Part of a small language model's weights.
Architecture: LayerNorm before each block, learned positions, no biases in attention or MLP, untied embeddings.
MLP neurons of a small language model. Each row is named by its layer, matrix (down: output weights) and neuron, and shows model dimensions 314-441. Each number is 128 + 24 x the weight over its row's rms, rounded and kept within 0 to 255.
A block is one neuron, or neurons of one layer that tend to fire together. After each block is what it responds to, as a language model described it from the Wikipedia text at the highest values.

L13.down695 [101 122 138  90  98 117 135  93 143 108 169 119 136 149 144 127 141 168 116  94 106 161 143 133 170  93 142 173 137 128 114 120 142 127  96 124 144  87 122 137 138 104 139 157 138 107 172 118 191 135 134 143 136 135 131 100 140 144 139 119 116 110 116  85 151 145  90 143 108 122  74 136 152 120 134 122  85 102 144 129  91 123 121  87 145  98 131 147 122 128 141  99 134 131 125 129 109 143 128 149 129 101 122 156 171 124 137 119 132 129 163 140 118 125 136 118 102 139 130 145 135 123 158 123 107 111 116 147]
Description: Final piece of a person's surname, or the comma or parenthesis right after it, in credits, tables, taxonomic authors and lists, e.g. Schill-er, Schuman-n, Kumble,

L19.down346 [150 157 113 120 109 155 120 123 120 144 114 102 140 151 155 156 106 124 118 123 103 144 122 108 140 141 193 140 107 119 132 167 145 136 128 165 111 108 159  86  93 140 163 138 154 126 110 105 133  90  83 125 139 122 157 160 134  83 126 126  89 152 125  94 128 150 130 117  98 145 125 137 146 144 113 118 122 152 103 137 122 130 153 144  96 155 164 123 136  85 132 182 121 100 139 136 112 151 119 108 125 146 144 140 108 161 155 168 127 141 119 157 186 129 161 132 141 134 127 149 127 124  92 124 139 137 122  82]
L19.down613 [125 113 105 125 147 139 153 141 130 142 108  99 105 138 101 155 132 146 162 134 127 123  87 184 129 134  99 111 142 134 123 126 121 110 111 116 106  99 113 122 111 142 173 137 149 134 144 129 145 174 122 129 145 128 100 133 107 124  99 124 109 103  84 161 156 127 112 131 129 127 124 111  89 138 126 133 160 111 155 129 153 116 113 104 116 110 150 118 114 141 125 105 146  51 144 134 122 135 129 117 102 151 117 156 117 155 154 158 140 134 137 147 127 149  88 148 147 145 105 118 140 116 148 169 139  75 124  67]
L19.down1172 [120  87 132  85 124 112  99 140 107  63 153 108 102 146 176  98 120 167 113 140 119 137 127 122 143  96 118 120 119 143 117 101 110 109 118 137 133 166 140 128 160 135 153 129 136  96 122 146 115  92 115 123 139 111  72 202 150 125 131 137  98 145 121 113 146  85 134 133  93 116 173 135 154 108 124 112 147 114 161 129 130 107 164 158 162 146 130 126 134 133 114 125 126 137 149 178 104 126 154 148 118 109 123 163 151 101 117 129 184 105 133 148 159 170 137 118 127  98 157 126 133 111 110 101 141 133 111  95]
L19.down1338 [139 125 112 132 131 145 138 132 112 108 140 138 125 121 119 125 126 138 135 143 100 121 113 156 127 203 152 137 117  79 141 127 121 124 109 177 113 162 110 128  90 154 156 145 152  92 122 180 153 107 143 115 113 109 156 140 129 159 164  57 123 115 122 128 132 148 101 134 106 108  98 129 150 143  80 147 195 170 135 108 111 146 133 128 119 131  93 152 154 139  90 141  91 104  85 131 139 117 136 151 103 124 126 144 121 116 149 138 135 134 156 116 146 118 146 125 128 142 144 156  92 110 108 160 138 115 122 177]
L19.down1412 [113 110 155 151 121 150 130 124 112 114 141 144 178 148 159 105 126 122 108 121 134  77 129  89 140 170 118 166 129 163 103 139 107 164 127 140 122  90 130 156 108 167 154 133 122 153 146 157 133 137  92 137 150 128 162 128 142 130 159 138 107 145 123 118 163 178 141 100 134 114 104  85 129 148 135  96 142 134 108 162 130 129 141 129 113 142 148 119 125 135 140 136 151 158 154  99 110  88 142 155  98 131 103 134 184 132 126  97 130 126  96 121 138 121  93 170 133  95 157 122 120 128 140 109  95 131  71 147]
L19.down1452 [129 133 139  90  90 168 148 104 153  91 117 117 122 140 110 144 112 124 134 151 170 125 171 115 136 141 128 124 106  93 137 138 114 148 120 117  84 174 131 146 145  96 114 127 104 147 125 124 179 157 123 111 107 161 158 128 113 146 162 139  86 140 122 120 137 107 116 103 122 110 140  94 133 110 105 125 108 131 154 121 108 126 147 139  87 142 151 138 114 117 135 165 168 151 130 119 157 163  98  95 100  98 138 118 109 110 139 110 109 146  91 114 117 159 120 107 147 133 142 143 107 132 113 146 136 157 122 122]
L19.down1454 [ 87 145 141 141 128 111 127 104  99 162 118 140 114 132 129 167 148 144 140 122 112 162 115 130 170 115  95 123 118 152 127  95 101 116 116 120 133 124 142 139 109 131 140 119 121  78 130  97 149 114 142 136 132 127 149 130 102 130 152 104 144 126 152  91  99  86 144 145 105 109 141 169 110 128 142 111 170 163 148 135 127 162 102 133  80 114 148 105 144 161 129 156 129 116 112 146 100 123 143 114 120 128 171 148 169 128 157 105 123 141 129 179 111 107 100 104 144  93 122 134 118 138  88 150 119 118  85  61]
L19.down1662 [156 146 128 140 108 152 122 159 104 157 121 100 169 120  95 132 128  96 146 112 127 115  89 118 161 151  82 137 135 149 110 122 123 128 147 136 180 172 141 124  83 134  94 116 152 155 148 161 118 113  90 103 159  94  96 101 178 129 112 135 162 135 162 126 100 177 129 137 117 120 142 131 148 126 163 130 105 136 137 132 157 110 130 112 169 133 126 129 160 117 138 123 105 130 151 173 160 118 104 111 133  96 139 124 118 150 152 106  87 129 114 141 145 128 127 132 113 151  90 122 134 139  69 106 121 100 129 126]
Description: Adjective endings or quantifiers just before a noun for texts, artworks or artifacts, e.g. class-ical works, several books, other works, Paul-ine epistles.

L9.down36 [ 94 121 127 187 132 124 134 103 125 128  93  95 113  93 150 149  90  99  76 121 147 105 150 142 126 128  94 149 133 136 139  98 132 123 172  76 139 108 122 139 117 111 103 104 158 112 115  94 136 149 102 125 141 128 157 133 145 138 137 168 102 165 133 152 120 114  52 130 123 150 117 127 144 140 170 115  77 124 113 106 129 113 118 103 127 121 126 121  69 142 112 179 116 102 135 142 149 109 129 114 101  91 122  97  73 138 118 121 131 150 138 140 139 119 180 118 117 110 151 134 145  80  83 158 115 154 148 121]
L9.down99 [127 127 132 147 131 146 131 161 104 136 129 116 150  85 150 113 126 102 133 137 114 122  96 129 159  68 153 161 130 140 137 150 105 150 149 122 147 148  85 106 174  89 126 179 106 132  77 143 127 158 126 116 129  92 122 148 130 116 128 114 128 126 129 113 120 112 143  86 107 123 115 140 101  99 116 177 125 129 141 114  99 128  95  81  95 128 142 145 128 128 128 137 114 156 133 112 134  73 177 115 135 104 128 115 177  99 139 106 108 124 141 128 151 133 148 122 144 166 140 129 107 120 118  94 125 144 144 122]
L9.down379 [ 81 106  82 145 114 151 112 137 128 129 157 128 145 120 108 108 164 142 115 155 113 129 111 137 120 142 138 113  91 121 171 136 154 138 103 181 140 129 180 139 147 120 141 141 106 142 129  70 121 146 129 152  85  91  74 150 136 134 148 130 119 146 112 138 137 179  99 155 148 133 107 124 129  76 147 108 135 145 119 141 107 160 130 120 138 130  98 119 126  63 105 113 129  93 113 146 109 133 156 123  83 148 122  99 134  98 120 130 126 150 118 126 117 114 125 160 138 138  96  99 140 130 163 150  72 149 130 119]
L9.down512 [139 180 158 113 123 153 152 109 126 134 139 130 118  92 124 127  99 134 147 158 136 128 143 158 129 135 135 129 102 118 119 105 146 119 120 138 111  78 141  52 150 163 135 155 163 143 126 135 150 133 136 160 129 160 153 125 143 153 132 120 113 137 121 133 143 146 125  86 109 112 100 142  83 148  86 135 110 105 150 115 130 151 154 114  91  97 137 139 204 129 155 106 172  94  85 164 119 157 120 103 144 170  86 119 124 154 132 123 120  87 148 107  97 165 159 151  99 135 134 161 145 168 107 115 148 104 133 160]
L9.down603 [152 151 140 114 143 185  99 150 135 115 137 161 127 126 119 114 101 164 119 142 152 139  90 122 139 135 185  95 142 104 168  80 169  76  93 143 104 144 139 106  96 111 116 159 111 117 134  89 117 170 116 165 152 112 117 112 132  91 143 157 114 101 127 119 129 127 146 121 146 136 160 179 155 116 127  78 121 111 119 135  87 167 141 113 120 171 110 124 121 117 156 115 116  92 147 165 137 110 148 100  99 119 136 109 139 144 144 154 171 133 166 130 106 143 122 178 118 132  88 130 140 131 121 123 141 157 118 143]
L9.down633 [129 140 127 113 119 111 142 181 118 107 100 104 129 116 136 121  81 127 129 146 105 111 143 100 146 119 148 117  73 121  90 158 134 115 141  94 165  76 145  90 128 131  80 149 139 117 164 137 118 135 116 116  97 136 152 114 157 130 103 136 163  92 130 121 150  36 130 105 119 127 113 108 154 153 131 130 145 131 165 116 158 161  81 145 117 156  94 140 137 115 130 125 149 116 129 130 108 109 142  82 147 121 169 163 155 147 169 120 134  51 114 106 150 138 149 129 158 138 145 122 116 145 118 132 151 117 135 110]
L9.down964 [128 124 117 118 103  90 150 160 127 132 145 171 127 135 106 121 129 139 113 128 152 104 147 105 137 195 148 105 144 147 131 113 144 152 134 162 105 153 158 122 127 159 119 117 161 128 110 106 123 115 140 154 118  98 108 113 175  91 130 100  86 109  71 147 156 154 110 172  94 134 133  98 165 135 143 140  94 105 112 135  76  58 130 153 147 105 142  87  97 186 124 103 123 116  83 130 128 102 126 155 140 131  99 110  81 154 163 148 119  94 128 103 125 108  91 141 154  79 144 119 132 108 119 132 137 142 155 106]
L9.down1595 [137 124  98 161 140 119  88 159 102 177 118 163 169 101 208 127 113 138 117 137 154 175 113 118 135 134 106 120 146 135 137 138 175 136  93  88 137  88 130  95 160 146 148 151 125 134 137 131 116 124 193 150  91 117 171 113 133 138 134 146 146 112 143 119 145 130 110 135 173 148 136 140 154 123 106 127 149 143 107 132 127 157 161 128  87 119 108 132  71  98 149 125 110 136  96 137 101  80 149 121  80 108 166  82 129 139 122 111  70 126  97 115  98 158 144 117 112  91 144 167 119 111 137 139  97 144 118 136]
Description: Final word pieces that complete a multi-token proper name, mostly person surnames or given names, often in tables (Bald-erson, John-son, Car-ter, Armagh City).

L9.down311 [103 144 130 132 101 155 158 177  69 142 129 156 154 137  69 118 130 131 128 131  85 148 154 117 116 166 158 129  90 134 119 124 120 147 101 132 124 134 116 124 149 137 140 150 109 139 129 168 120 109 123 149 103 147 120 164 142 117 163 123  96 113 117 116 140 112 115 169 156 141 133 111 161 137 139 158 131 125  86 115  89 112 158 145 106 140  96 109 139 115 132 139 126  73 148 143 144 108  86 107 146  74 141  88 108 107 138 125 111 138 135  89 112  97 153 126  80 102 113 122  74 115 103 103 146 147  83 119]
L9.down664 [124  98  92 132 125 163 112 114 144 161 152 102 100 128 115 129 131 119  58 172 134 139 161 135  84  85  96 124 174 167 173 130 119 122  78 133 117 133 118 150 105 114 113 158 102 179 111 150 155 138  96 134 156  89 124 125 137 115 113  86 119 119 110 100 134 141 125 105 144 171 175  81 144 139 117 160 124 157 133 169 152 126 134 136 121 143 161 133  84 117 111 155  89 120  93 120 136 116  87 126 112 100 150 111 120 107 144 120 113 118  89 147 178 137 183 128 115 180 181 121 109 140  78 116 145 112 125 128]
L9.down805 [146 118 173 139 131  84  88 118 157 138 134 133  94 133 151 159 146 129 106 145 147 105 152 141 117 130 214 125 129 108 134 121 116 117 135 115 147 127 145 126 130 151 121  88 129 154 135 160 179 130 165 156 105 101 141 113 130 105 117 191  91 146 139 117 106 118 156 155 129 161 137 133 124 134 118 125 115 139 149 186 122 151 135 139 155 102 105  99 124  91  90 144 150 127  88 127  80 143 120 150 109 123 128 101 133  72 131 158 127 125 116 136 151 101 131 131 158 134 140 130  89 120 124 116 125 115 126 134]
L9.down1058 [168 115 146  96 111 139  94 139 129 178 114 146 152 112  70 102 145 126 110 130 149 155 115 118 148 124  91 142 126 107 140 116 143  96 126 120 154 149 167 171 173 103 170 131 122 161 161 118 141 135 107 110 115 147 111 154 115 158 162 160 105 152  83 163 122 132 109 141 131 134 143 166 101  89 149 122  98 131 126 151 172  72 118 109 168  99  78 111 131  98  85 155 159 108 146 127 139 139 154 117 126 106 125 141 144 158 129 106 128  92 135  98 144 111 122  94 137 143 150 119 143  96 133 140 144 121 124 106]
L9.down1060 [129 133 129 152 135 107 117 145 152 189 113 139 125 124 133 163 108 149 105 135 104 175 138 104 120  95 152 108 127 108 130 140 129 132 126 110 134 142 125 154 119  95 102 142  95 142 114 164 133 162 129  83 112 131 102 104 102 100 132 143 109 151  38 158 130 155 112 120 102 143 183  98 121 103  80 141 141 158 114 169 109 127 140 125 125 173 110 125 203 110 139 143 132 137 133 131 143  96  98 141 140 124 135  95 113 109 150 119  99  88 137 147 156 130 122 130 102 167  88  92 108 117 134  91 111 130  81  99]
L9.down1144 [ 70 124 145  93 151  80 167 131 127 116 122  82 158 162  88 156 112 147 117 127 110 121 149 116 131  77 128 167 148 114 176 137 149  79 129 129 142 168  79 137 155  83 126 116 100 118 153 145 130 127 163 124 127 107 148 137 147 106 109 174 146 115 165 150 117 114 175 130 145 161 148 140 148 125 134 142 119 143 157  97  90 131 118 164 126 136  92 163 121 104 122 141 111 137 150 147  68 130 117 109  98 138 142 132 144 123 116 133 123 144 126 122 114 146 187 130 124 160 104 125 134 118 159 153 154 140 111 138]
L9.down1224 [121 146 131 134 120 132 111 133 135 127 107 108 118 139 146 138 132 151 118 158 145 133 139 172 121 113 135 157 107 131 156 131 155 132  94 115 160 142 161 142 131 128 180 169 163 131 121 163 160 124  97 156 121 122 101  91 184  82 104  94 175 142 122 103 109 148 156 147 178 124 104 127 178 152 141 137 164  91  97 148 137 103 139 127 108 117 106 114 109 124 118 115 147 120 133 112 115 176 111 134  68 127 116 114 142  93 133  95 123  99 159 129 116 146 151 151 106 140 141 119  90 107 138 170  89 174 110  84]
L9.down1245 [115 139 131 107 119  86 104 135 113  92 158 137 123 107 113 114  89 139 127 152  97 129 107  92 158 114 126 124 139 158 117  76 128 150 118 120 148 136 169 141 114 106 146 156 137 156 132 123 104 105 142 161 102 121 121 142 141 115 139 164 127 131 115 121 129 109 166  84 126 113 120 130 158 104 118 149 121 150  99 131 134 197 129 117  97  87 100 156 121 113 140 130 126  70 157 119 133 146 110 111 176 158  91  98 104 116 116 105 164  93 135 141 137 135 152 169 111 115  54 126 102 118 110 103 117 148 129 124]
Description: Modifier words just before a noun that mark region, direction or origin, often after "the": local, American, United, Western, the ending of southeastern.

L13.down272 [106 136 194 157 106 125 153 124 111 146 123 125 152 186 126 142 122 152 111 147  96 137 142 101 135 153 134 157  91 119  78  97 137 102 127 110 138 150 205 136 134 151 126  73 144 155 113 143 150  68 132 132 107 119 125 146 156 114 130 127 150 122 138 130 127 118 162 168 119  96 135  94 107 131 107 147 117 162 120 151  98 164 146 162 144 116 139  96 130 112 123 123 125 151 141 180 123 110 183 115 134 202 143 108 148 112 143 116 116  70 173 111 137 129 160 128 145 117 116 124 128 114  68 133 148 115 123 142]
Description: Final pieces of multi-token words, mostly adjectives or participles before a noun, like promis-ing, beauti-ful, excell-ent.

L19.down54 [144 119 129 111  95  58  92 130 157 122 178 136 100 152 153 125 165 126 134 141 135 139 106 113  99 177 188 163 153 102 160 156 102 133  70 117 125 131 146  90 134 120 148 113 114 148 115 124 136 124 101 114 150 200 122 162 151 113 127 128 128 154 202 126 160 130 121 159 149 155 100 120 105 129 108 160 129 153 132 106 132 133 138 136 136 134 106 175 163 111 100 124 120 133 124 151 134 126 107 192  80 150 110 115 127 112 153 118 156 127 117 102 136 119 120 147 124 115 124 109 168 144 112 122  97 103 151  97]
L19.down59 [177 115 136 132 133 169 161 136 135 141 129 113 125 130 193  99 105 143 106 163  94 160 126 149 115 121 132 169 106 146 167 117 152  97 127 133 117 124 130 147 118 166 135 131  91 158 131  92 120 132 154 118 126 168 121 134  94  99 123 150 113 121 103 110 136 133 136 177  98 112 121 108 131 156 108 131 132 116 116 121 183 138 172 110 156 138 102 111 148 114 138 119 158 129  95 101  80  96  83 133 139 146 108 135 124 117 104 101 153 116 125 115 148 121  99 150 113 121  72  97 143 149 131  86 130 146 142 136]
L19.down490 [102 110 177 116 157 125 138 120 118 132 176 143 145 113 111 112 153  99 129 145 141 180 149  91  92 133 130  93 137 130 133 122  95  96 107 150 136 112 127 111 157 123  93 114 212 106 105  78 120 116 131 146 168 196 143 131 140 128 134 114 134 132  98 110 135 161 119 136 148  76 127 135 149 102 147 112  96 164 203  84 132 131 122 134 128 124 116 109 140 104 122 135 110 106 149 144 115 171 128 110 143 104 129 111 157 105 136 155 103 121 118 131 151 152 119 153 135 132 166 209 116 116 156 123 101 136 114 124]
L19.down807 [122 120 118 122 154 164 135 141 157 151 124 111 144 144 150 135 103 111 160 128 110 136 126  86 123 108 115 148 105 171 128 111 136  97 103 105 136 110 155 155 118 177 120 130 124 171 146 218 119 109 104 153 117 170 128 184  79 108 154 139 104 108 141 108 126 111 128 166 151 149 108 118 125 102 107 142 175 108 102 146 126 112 173 126 110 138 141 121 146 108 112 143 145 120 130 136 130 119 115 150 132 114 159 132 127 166 128 112 162 127 111 120 127 120 139 128 147 133 131 163 114 143 157 155 114 111 128 115]
L19.down856 [124 126  98  92 111 112 165 143 110 143 168 133 144 124 110 107  96 106 108 131 156 139 166 123  97 150 143 133 127 117 163 139 130 166 148 168 124 141 161 107 126 133 107 161 147 159 114  93 106 130 148  94 171 114 118 148  67 110 125  93 126 127 118 137 103 113 142 107 116 116 128 104 141 121 113 136 104 104 181 125 133 130 139 133  91 135 158 147 136  88 128 142 184 123 120 140 120 118 119 131 115 124 134 147  84 132 129 146  88 108 102 139 160  93 156 172 146 132 146 107 117 140 120 172 189 167 167  89]
L19.down1521 [159 122 169 120 102 136 121 154 165 182  91 146 129 142 129 134  95 100 160 114 173 125 107 125 171  95 113 110  75  82 137 129 164 136 120 177 112 140 112 119  98 130 143 126 120 101  83 108 124 126 156 138 106 138 179 153 193  89 133 119 137 120 147 129 162 186 129 155 139 124 129 109 108 108  67 160 176 115  92 105 137  98 124 126 122  63 138 110 141  87 123 146 141 124 128 121 143 123 137 109 114 127 148 159 140 138 117 141 107 170 126 128 163  92 134 111  85 134 154 157 126 108 128 123 104 135 160 138]
L19.down1677 [117 125 143  85 125 141 137 158  95  94 104 191 160 134 155 106 150 155 168  95 134 120 148 161 157 153 139 140 203  97 148 152 149 119 114 103  95 165 138 153 129 151 147 161 126 166 173 123 125  98 142 149 130 119 117 107 101 124 116 122 120 152 158 153 101  94  86 114 151 121 115  94 120  91 118 151 117 136 138 117 109  97 155 140 126 127 139  79 128  87  87  89 135 129  98 162 115 140 118 110  87 149 134 105 138  82 146 133 142 112 108 169 119 117  94 105  94  84 101 161 101 128 159 112 168 150 162 136]
L19.down1727 [118 127 133 127  63  88 125 149 117 127 152 138 124 135 137 143 134 125 135 151 182 127 126 112 114 148 138  94 152 154 110  88 126 199 140 162 134 135 118  92 117 141 134 137 155 126 134 132 129 115 125 140  80 141 182 117  99 140 119 118 113 132 119 113 120  72 117 118 159 141 108 141 164 114 125 128  89 120 171 146 137 147 147 105 156 145 100  74 128 108 156 128 118 130 141 137  96 150 133  91 147  79 122 152 173 170 139 114 146 120  92 150 102 112 101 124 134 138 126 168 131 192 138  82 121 139 125 149]
Description: Closing == or === marks of wiki section headings (==Discography==, ===Group C===), plus colons before lists and in https:// links.

L13.down581 [128 200 133 152 136 146 122 174  69 154 114  97 157 112 123 125 101 158 140 150 104 119 101 131 171 132 118 150 127 163 142 130 149 120 125 102 127 140 161 147 147 107 104 173 142 153  96 169 137 134  98  94 169  92 132 171 111 169 129  86 147 127 107 119 140 112 142 111 168 129 128 114  96  91  90 146 114 111 126 111 221 163 146 123 152 100  96 130 128 142 155 119 104 123 109 141 128  80 102 148 120 141 154 137 123 129 218 105 176 124 111 142 142 114 137 111 153 122 145  93 121 142 134 170  93 114 145 144]
Description: Middle subword pieces of words split into several tokens, such as puz-z-le, Con-tr-ol, San Di-eg-o, plus the colon in https:// URLs.

L9.down136 [154 188 115 111  97 154 117 136 107  95  96 120 117 142 123  99 187 144  98 122 119  88 148 145 145 136  90 147 131 157 114 143 141 148 128 138 128 130 200 166 117 136 126 105 125 152  89 118 118 122 141 176 120 108 142 139 148 172 123 110 133 175 126 147 129 150  95 121 126 123 129 127  91 153 112  77 165 140 119 113 112 112 108 146 178 146 138 117 112 128 125 156 118 160  83 175 179 166 120 174 139 123 113 106 142 113 120 151 137 122 172 106 155 158  87  86 139 142 120 159  98 147 113 101 138 138 150 116]
L9.down169 [130  99 140 136 113 183  82 164 161 154 140 136 116 126 119  92 172 161 138 107 161  97 112 108  99 141 119 140 127 148 139 150 175 151 136 128 109 124 161 134 133 132 108 156 119 153 162 137 165 162 154 153 137 101 157 118 159 122 104 138  91 163 134 156 153  86 136 150 175 119 115  79 139 124 123 103 144 143 141 134  90 140 126 158 141 145 106 138 193 147 109  87  95 134  98 169 118 126 123 121 111 130 143 131 179 140 121 181 115  93 132 172 131 140 117 133 150 123 161 134 170 128 119 130 109 124 128 106]
L9.down204 [111  95 145 102 107 129 126 128 127 112 144 111 108 106  98  92 160  84 130 146 115 169  97  78 116 138 123 117 140 146 114 229 142  97 104  75 122 132 109 111 120 145 126 175 124 169 104 104 152 115 135 108  90 118 175 130 156 136 125 122 136 192 136 103 135 118 144 169 177 131 129 128 130 139 115 103 167  92 139 139 132 127 148 107 151 131 137 164 118 135 176 124 108 165 140 138 134 105  95 126 156 139 140 127 102 167 144 146 115 141 165 106 126 139 160  99 109 131 121 154 102 135 121 120 132 139 119 118]
L9.down384 [ 93 137 176 128 146 147  99 133 101 147  97 158 102 148 122 127 117  98 141 147 160  99 126 141 109 131  86 129 130 165 129 133 146 154 105 137 140 115 156  97 110 112 119 170 135 145 179 100 126 145 138 163 152 128 110 112 121 142 151 116  94 162  92  92 132 146 110 112 126 122 148  98 175 124 147 139 125 149 100 108 159 156 134 165 160 170 195 102 140  93 127  86 159 111 140 133 129 150 122 161  97 119  92 150 122 145  78 140 137 120 144 117 150 169 139 141 148  71 142  47 139 182 124 148 135 140 133 107]
L9.down1181 [154 111 107 162 136 107 174 104 102 139 111 123  84 138 129 110  91 100 112 166 137 151 162 117 114 154 139 115 118 150 130 127 122 169 131 152 103 114 138 152  93 122 150  79 132 142 111  99 124 111 111 145 104 164 137 112 136  95 137 174 177 154 138 112 116 139 131 148 144 149 134 118 127 168 190 123  99 130 142 128 116 140  79 158 158 135 147 135 113  96 119 154 105 118 127 100 180 102 172 116 141 123 127 129 150 155 101  79 136  96  95 148 136  83  88 158 111 113 116 153 144 143  73 105 116  85 126 141]
L9.down1360 [114 136 143 122 124  97 128 141 175 110 104 165 101  99  87 114 112 147 155 102 124 114 124 139 139 138 109 129 110 138 125 135 126  90 157 120 118 150 129 130 150  89 149 112 148 123 150 161 122 123 134 143 115 178 128 124 125 130 146 152 162 145 102 141 137 155 138 154 124 146 105 139  77 128 139 149 134 122 156 157 132 140 150 116 133 115 147  90  95 161  98 140 114 148  84 149 163 136 109 138 165 124 117  87 110 142 152 120 141 141 147 157 129 104  94  83 110 163 123  71 123 124 121  90 142  91 162 144]
L9.down1707 [ 99 144 120 138 138 110 108 122  87 103 104 176 152 149 144 122 151 136 101 122 105 121 123 116 171 123 149 152 138 111 151 154  82 106 147 134  96 142 153 115  87  76 116 148 105 150 162 111 112 114 106 128 111 117 121 143 143 133 137 119 125 144  94 190 172 159 123 157 115 146  92 161 132 134 100 139 144  99 138 141 131  78 108 118  95 114 110 112 171 103 103 109 149 170 163 115 143 126 153 154 100  97 117  89 157 147 112 146  93 132 136 133 120 142 144 120 173 139 147 134  81 136 107  97 163 154  91 158]
L9.down1777 [150 112 145 148 145 132 129 152  99 156  74 146  70 130 157 132 106 129  80 153 158 139 130 142 109 166 143  97 156 165 112 132 142 134 116 140 110 160 166 142 108 161 119  92 164 143 124 150 152  99 140 120 133 143 102 120 172  84 143 151 128 139  97 125 136 156 114 129 126 123 128 124 135 123 159 114  85  89 110 138 100  97  87  96  92 158 113 106 119 170 113 127 140 128 123 130 138 110 146 141 106 160 104 124 110 145 125 163 146 125 144 153 165 146  86 132 154 110 115  99 123 136  79  87 156 156 124 115]
Description: Periods, and occasionally colons, that end the last sentence of a paragraph or list item, just before a line break, e.g. "in Sydney." or "awards:".

L19.down77 [124 130 168 108 124 103 121 133 154  96  82 105  96 158 101 140 157 101 134 142 102 153 108 138 112  90  94 148 120 113 139 154 135 113 106 100 131 132 117 131 113 151 111 111 147 124 117 142 148 111 156 110 132 134  89 131 124 131 141 148 109  96 137  85 126 135 110 125 131 108 119 163 136 149  93 135 138 109 165 108 129 132 133 114 104  89 106 154  87 133 106 127 139 136  90 110 140 121 129 147 119 127 124 151 126 106 157  79 156 129 115 171 117 109 137 104 139 135 145 102  83 182 115 141 122 143 113 109]
L19.down140 [131 128 145 126 152  97 176 118 116 141 121 124 128 128 159  90 119 132 150 157 163 154 156 113 118 146 139 132 114 165 129  96 118 135  88 133 111 146 141 144 140 103 166 132 153 113 142 121 114 127 110 126 150 135 132 133  99 105 171 149 115 133 136  87 151 108 126 126 125 129 126 140 146  60 154 137 133 127  93  98 141  88 107 117 100 152 145 124 172  87 129 121  63 121 127 150 153 116  98 104  79 148 156 134 104 136 114  97 106 112 130 133 111 106 120 113 154  98 118  76 115 145 173 142 103 207 124 116]
L19.down202 [ 89  66  98 105  94 103 151 128 144 169 104 180 120 100 121 159 141 132 146 121 137 128 148 124 136  80 138 149 112 149  99 126 119 116 156 103 131 149 121 117 142 129 134 134 117 115 109 126 105 133 125  84 122 116 116 138 123 158 128 127 118 124 179 111 143 113 138 139 125 141 138  99 108 120  99 154 143 151 127 161 109 126 112 110 134 141 151 143 149 123 136 145 100 112 153 129 129 144 161 139 120 126 169 122 102 115 134 137 137 111 154 124 132  95 118 123 110 104 138 131 165 105 147  75 122 128 133 133]
L19.down306 [126 115 139  63 150 160 109 108 134 121 121 118 142 115 151 118  99 213 119 125 149 122  99 124 152 116 140 100 132 142 137 153  91 160 122 151  91 166 157  95 139 118 170  95  96  97 123  82 103 143 112 105 148 130 190 121 143 163 137 116 121 137 142 144 137 130 154 141  97 139 140 115 186 103 119 144 169 151 155 156 114 144 140 112  82 143 136 128 123 124 145 125 168 168  96 109 127  96 144 136 138 136 132 108 159 110 139 101 157 105  87  97 117 144 118 147 118 139 110 163 106 154 166 119 127 157 163  92]
L19.down666 [153 143 141 125 132 106 170  74  95 107 109 127  92 120 111 123 109 155 162 110 149 128 160 109 145 133 135  97 152 115  80 109 108 131 123 118 138 140 141 129 144 129 116 124 139 112 134 128 160 125 107 131 104 143 140 151 135 109 162 162  89 173 167 162 153  99 137 129 148 150 131 152 107  85 125 155 170 124 143 118 141 120 119 116 129 175 137 147 139 143 103 103 103 128 156 126 133 131 116 136 118 118 139 133 139 126 149 120 103 130  76 134 116 151 107 180 130 130 111 136  92 129 138 142 127 151 105  85]
L19.down794 [144 152 125 134 105 117 125 115 106 153 141 119 134 103  91 131 101 134 147 116 143 124 118 168 188 104 134 117 115 103 125 100 127 101  97 121 109 130 203 117 131 138 134 123 118 142 130 116 129 167 128  79 116 119 145  85 140 110 118 126 139 119  99 105 156 135 117 105 132 125 105 132 165 174 114 100 162 154 117 128  88  96 131 113 164 163 116 146 101 106 113  99 143 157 117 137 142 116 124 139 153 122 121 138 140  77 130  88 121 119  94 118  98 109 106 136  98 124 141 147 175 150  95 164 142 114 128 117]
L19.down1488 [152  85 125 112  97 126 142 130 116 145 136 150 140 103  80 130 150  57 117 104  89 116 142 155 106 164 134 150 137  92 129 130  95 136 185 140 160 133 176 163 136 158 167 158 106 138 114 130 194 130 150 111  76  95 132 126 106 167 162 171  98 118 112 139 123 150 160 126 110 136 103 156 139 117  98 123 128 148 133 116  96 190  83 109 152 117 130 112 106 142 144 151  97 163 128 130 115 101 144 132 116 107 116 111 108 169 140 157 155 118  89 137 122 109 104 155 206 118  95 138 110 193 112 131 111 163 151 145]
L19.down1767 [129 127 112 150 121 144 101 148 144 138 144 133 140 110 140 153 126 139  98 134 114 126  92 133 151 107  83 102 108 121 105  87 107 158 117 100 142 128 138 148 124 134 129 123 143 144 110 131 134 104 131  98 159 130  83 137 133  87  87 147 135 115 100 117 134 147 148 159 161 125 153 121 127 120 106 150 123 127 146 134 110 126 150 119 128 107 162 116 119 105 103 154  83  76 112 132 124 146 118 139 147 143 115 110 142 161 117 141 125 145 117 198 116 103 128 137 158 158 139  80 108 115 142 131 117 149 119 143]
Description: Final piece of a person's or place name in sports and election tables and lists, right before a separator or the next entry (Fr-y |, Ow-en, Chip-man |).